config.toml
hidden_act = "gelu"
positions = "rope"
rope_fraction = 0.25
qk_norm = true
final_lr_fraction = 0.1
batch_tokens = 262144
MLP neurons of a small language model. Each row is named by its layer, matrix (up: input weights) and neuron, and shows model dimensions 96-223. Each number is 128 + 32 x the weight over its row's rms, rounded and kept within 0 to 255. Numbers have three digits each.
A block is one neuron, or neurons of one layer that tend to fire together. After each block is what it responds to, as a language model described it from the Wikipedia text at the highest values.

L6.up19:092192113106191180090135040154103187112157121147114154186101138092138114127154130115147161111100121095139138145111116111132114102124149144078112020146140088069088158147091121162152130132143156114078126153138087151119124096122134103118175182198152099130145116169133123127146132120075134159116149129134078152166123150111189152065133171139129097115146141138132136121142117151123148143132
L6.up443:175091116127106076140169119230121132128077124181145115167090140115104052129099090116147104141124100166114140168151162159117105150092115134081033075168168084150122125160085175140138117130135114142116133191152106090160115083211121117154052192188104090110121140105148138101103148116095148100138128150097153126108097093087106153132144145173133112140117149150152116129142090187176121131151
L6.up785:161110165149136147091112115100062147087184158125135137153134162108123120178117156123129145104121178153196137133150174097118176160088157109169108128122105147089086101155146111165077186175145093156111240130206066103126164106148121163102111083158100178091118133133130160144133161089142059074182120133099115174113126151117090115113111159118139155119143173152175128124175151166091137116158
L6.up1410:176164040098118073121111099108123160106122076076189123099137135095141088104192059073111185100080112099135165141163102110119209078167158186115114173118105152123079098157149078177100132109101094119060142137114130160058134128079116094163152111190129196155117094067130102186093132051088138090106182138107126092109075172141138109086116158098126113060042159100138117143033105108140094180110
L6.up1930:166171149119137167110093112074149086204149172133159104105173156101134122108173069127105152111109129085131225150097118099112162114123108139131159085141093148197100142139087203142166127152123173170141118124151144097138081171094153143150139129107134138220083106160164157148145106099152105055135151083132186093155087156098118097145170158145165121128086107109181131126087152085138129129140
L6.up2076:163116105163085160196144095128111093179096098163098105210127099076125181200155117119119091128157081149084157174118156124118116127070108118028146102114191147116146220120138053126116133114146114184090175143155079128117133126070129107064155151131077117113158184152152119215141187132106149099155114140152108100125093134088169084142144142107120104115153087122120133124122136167159133138141
L6.up2665:082127126166129149121121160176127069091087114104155149097089109103148128131150134128151139144154155084147103110153108033148160124113115174136150170126164073066170163130072136131131100100162108106103127123083149134067089064119125124125208144107105120108106149097124158136144127151162068127178151116115156086148174176175149080107122096153113101101148153136082134133080090115124116160134
L6.up2834:149130072138156106054102156077130134097126105198140091155061107142153084134160099181114120229123133131148177168100144163175147109104149144137114068181077134123111113139133142082134153133130153081119142102084033124065122098115123121133102109132124136158148125164149062159127095065114089110153141127127129099097113208114128082103161171141190101102088151095177099118177125159183104218089
Description: Opening parenthesis after clauses. Mostly an opening parenthesis (sometimes an opening quote) right after a full phrase, starting a note such as (5 KIA, (born 1805, (2002).

L2.up1146:113193210137129096151141108145151107062098110187091100082118090168115119141158093169067157119091172150157078152106127125169118087112093143106086125199128131144151125171091140173166155167111196173117081101135087123105134151161133112079086159124110084121155086078129101148095149078128098131149130127138152160170181131096153160114085168176141117161184141117173127122133124238143129124125
Description: Mid-name continuation pieces. Tokens in the middle of an unfinished proper name: inner word pieces (Fat-im-ids, Hen-ri-etta), periods after titles or initials (Mrs., Dr., Thomas A.), and "and" inside organization names (Standards and Technology).

L5.up679:181183152113142180075073125150118134135054096187126178125107089128150105188127119129092134099180137112131104167056118153116114145152122096105075142146096111152106160150122105081138110119124179178135206172100111078065145085162130141106138102170085175110149102173071151161102134112143106111099166118121141085110125109141090082077182133121168152117087095129141111102135155088086167097094
L5.up945:142150187129181102116090110188126095140132147159106116125127140119131183118169117121106174137110151111122130181149066134154132178133076096121111122136087143112134150126115152136176190114122096083130093138191075168109104143155143141120100169159110165150126129120145126164125106117151102139161173084127131143114097175106184175197171078128100097073165132081154128149113186169128091122215
L5.up1008:148125118215108121096100151170133100110117143157169178135096115119094052078149182114089128140119132153131107148109126133162083118077125106140069144163170152078167188135171146150145180114103157121088088134076112140106154109123111163120126149157091119082117100134120149144100078150126153131154143139137114138109093139099128126075077112102126089129170098114133167217144098125077130062174
L5.up1278:102064153123178194127129159150113113116109070158109126112149134112108067082080143117069082130137140076183125129149109110126176060087161145106070090163069074165088118141119145102138180111182072180089059106078167125132110152170114129100132166150111183115088123191111121187129125179142120094103152091128137162104128091153168128133145126117068124117109137030157104196117061109187111192080
L5.up1489:134112111136114093125094139148085146114185131125105110087152142065131119148096097127172169206123099153097117088097141143170138145109131114118072141065119167135158138120122128094165160126032153110087143123076139063116103124136148157111162166129113094162135135116154160108182139000141136162139127141075178159080148122144139158119123142151107083135044126160146095123148172148114109147136
L5.up1668:123199104203153101138166114126176094145151140133103166140145082089076053184118140145124162086084145059105063089139137181152207159164043162149165102085132178123154111141182121128110128100100148178104135099070134153064101151127131162119140182145091092106090153124069133176090177119110126124183126108102207154157139128117127125131169112066166099194126155203090157116110129231063139133125
L5.up1921:161157079154191146142111140140149113163103074149134145141091126091092168107164104085078055115124141165064111138132131143170096093072087148046067139093105144147075150137187140159112128105142142133085148119158111098071130161146084133172126178109136121177162113142168121086159142104141075108145109048136107126171119113077159151129131142139133071154113129161112055130117089155095132146172
L5.up2009:128170132119083078069153167169093099075063098136134087127057137070103160158155111144109068147109111125091075150116101132172117138161124137161083093150167071131083171133172110149107154115168156109068135161147101143112169158087154138083183135146154136152074184086173121171097118171141103169120095151123133187160095160095172092106154186086105118132080123097141118125135139152080160153157
Description: Opening parenthesis after names. An opening parenthesis right after a name, time or phrase, just before an aside such as dates, time zones or notes: Creed II (2018), 4:30 pm (EDT.

L5.up293:122092096112144122063092158163136131158167121125060093149133185210068129098179107162158089138088104129169217133100067126156104164117106120149072162141171064076106148134110131144118112125141143146093142121132124131156143128182192104141087161120122146122151123079134165091110165144129172161168109133175132129115147129128113168134062170169132103099143133098180170152046137180201063121118
L5.up705:120096159126157149084133129122126165154197121142110112115185203119102114085171155109172133158069088125194170108119091195139135131130140133161115147119103162127152143090142127109163197099133121098124116107160094165133183132163099141204082147146123068099124135080120080091133146123143103166140080135132116127090166069081119104161120154119174114125137113171111196126102153177159088102107
L5.up843:136133151162094130132092204155119114144089176124129071154143111124156113059116153187087110144132109156100133112120106139093143158178040077161091088143153136111199145087066102097172112138145164081135114075111098112126175206125136141097115189166181112131119088119064105086119153169138147151173115150146145177038146132087091171081154145193078079132165154126140119106096116168165109143172
L5.up975:152154114128139132116105101136111104202057095041117118086097134164124094056099187120140151137142144143132024160158136124148157086095091116106136091099134058111153117113155137059092119138145102144137175171129112170091162128173141129107126105167180150095142081163148124140094134077131153166160141116129115100149174157105148159165092110148183104141159169064150103147120186165155072144136
L5.up1103:094107137132136123118149138131085111100145184113150197117167102200150105108128109131119074133117110107179148156089126091157126142074082166119112084122137159093148150191100121159152139106115110115180081151141094101146117141119140107191106183173094068145148094186126120174154142116154117161139103188135109130167113052072117165178082133143148108143081128077132135161109058112116189096133
L5.up1147:141130115132119168102118138170119143133137107166127050153140153179132165140128106168119172171140121154140112116136201118143140124119119089086127144107108166164124144124175213104156151194189090144165091091130114148112167157213107150118190128115031137052163113134094109190159118138115169170134078141122077103132095055152113121157137149111150076129146134190117159155095126137143126116051
L5.up2332:132138114148144167102111154139107096115148105155112139134170126145108088091111168147121105139042145165159139075149107074185074159159133180116114108125131141124134121144128107097132105148138111108151080105141067154153204134103101145164116147132128059179190108133120134154147163177178127140110118184093126195138151138069128127111037132159123119086148089111172155160117153167139161183034
L5.up2937:150165155125111144082131145162118134129146065142199052136116109162087095079153161150138104142082152134133136138092124098171094143184154138078121102091203101118129169120124092036183067097114131129111087091089079141157146150143087105133092170130156071145175119145148150134126122125150120140122061143141173134108163161081146122072096087144120110142103129160177151125148210172179151152116
Description: Person first-name endings. Final piece of a person's given name just before the surname, in cast lists, credits and tables, e.g. Celest-ine, Maur-ice, Feder-ica.

L2.up412:112114118079118106153146079190130180111144125157148160136107148096108106068107128075159101139143167140125160169079101083144166110112158144134169100177164174103109111150177111114131106170181123120073053129218165141120154128173102118090070103140129058094151070191131144157101158106131086176104123079112078159132130169136182077127109111101185099153117169120111130108140149105143162126081
Description: Opening parentheses and slashes. Opening parentheses and slashes that start an annotation after a name or term, e.g. Mr. Blue (Edward, CPI(M), G/F, Electa/Rizzoli.

L6.up289:133164103159128153111066126117115103102094139096082127115177132125133106120155101123142187075137142158146149088118095134166109141160124122129103112071112070088095126067192164089125158142145080161113161148100081130148159164200105117108133216129175132086112074088055132097127123190102163212111134140128148140107080135117137140155166141095112148066127134137149136104152184175186104079136
L6.up1144:085150160097158149149099158095149163132117101127131102192097114084116152115102195046127163103088089152088081142126151144126114133137106144113174152123110107115099128204094088096110160159150130118135130032156079164082175168093149175091150158156144127155173138081174191137185196117109148149168141143133103165123077090134115093048176138093129104062063128103091169097117071153118177156121
L6.up1397:081167139152138155130069213215064175104142150125103091161117171174118135139131083185091120110146077154144134149124115077205140141159136117105113110102110141095093077184104083108085090179188130117164120092101112136128123151092125119132152141147133126137111104131112171135098110183101103172146105183159141118102133088155163157129071097103082157100177195145089175164153126143154130186077
L6.up1563:108145170154116131129101152141072137136154059082128117075186182156111134107122127147113107139070135128204139067168087144195134138125096152105098080162133135123122161176141087133143057117077149120189107153134049124159182144148124162190139149157126082104161108167112144085110141189081112139117129139130145188139147093095117172095076182152124043062105152144173123136092106187147105142070
L6.up1822:149146138133142118113131121098160135118142088122086150085137157128164082164139121183102067105124151063137097088092117117126212089152082146125077144155146148102073153122077144065186156190169146112146119110173139114097089133119175171099194144111141150122088090114094097059155131125127132122102131075154099148185148098125129171194187111154100152145111134117127123136148108129162121173116
L6.up1842:119153132069132090103104090088113130106127105154149132088144145203135175085154125143121155204161153126203129115139143149170115132116147150137125095109147146111114129154122168114122117121143098117105150147119132108099112153163081103157146140084105081101127096141117130154163170123162171098156107138172115120095128168129097132099073125186151151174134122147157110135135138095074176154082
L6.up2172:135143134133128114115086193083107147067130195131135113087137126145160061140141125154090174128181091113161134106157105124138111132054122145138091124117092078131142089093068150114114103158137112104089122109144178152113110136110135083105150194204112116157072089058087109169165125137143162171136168108174162165170177118137124140144107111163130187120098102117121157103142080163151116144094
L6.up2811:176170075153180144082037143121189113148128172069142125110100180107109157070129128103135135114071149149101131125122126144141140161136091122192118144142144121121114097129119130106128187082112100193176118122164140111141161067143120048147141183079097105099098144115105135162151109194128056155116160120128072182119119141140135119118140127221105186141157195145135077144127124145149171161058
Description: Given names before surnames. Given names or their final word pieces just before a surname, in tables, credits and prose: Yev-hen, Dimitri-os, Leonid, Dave.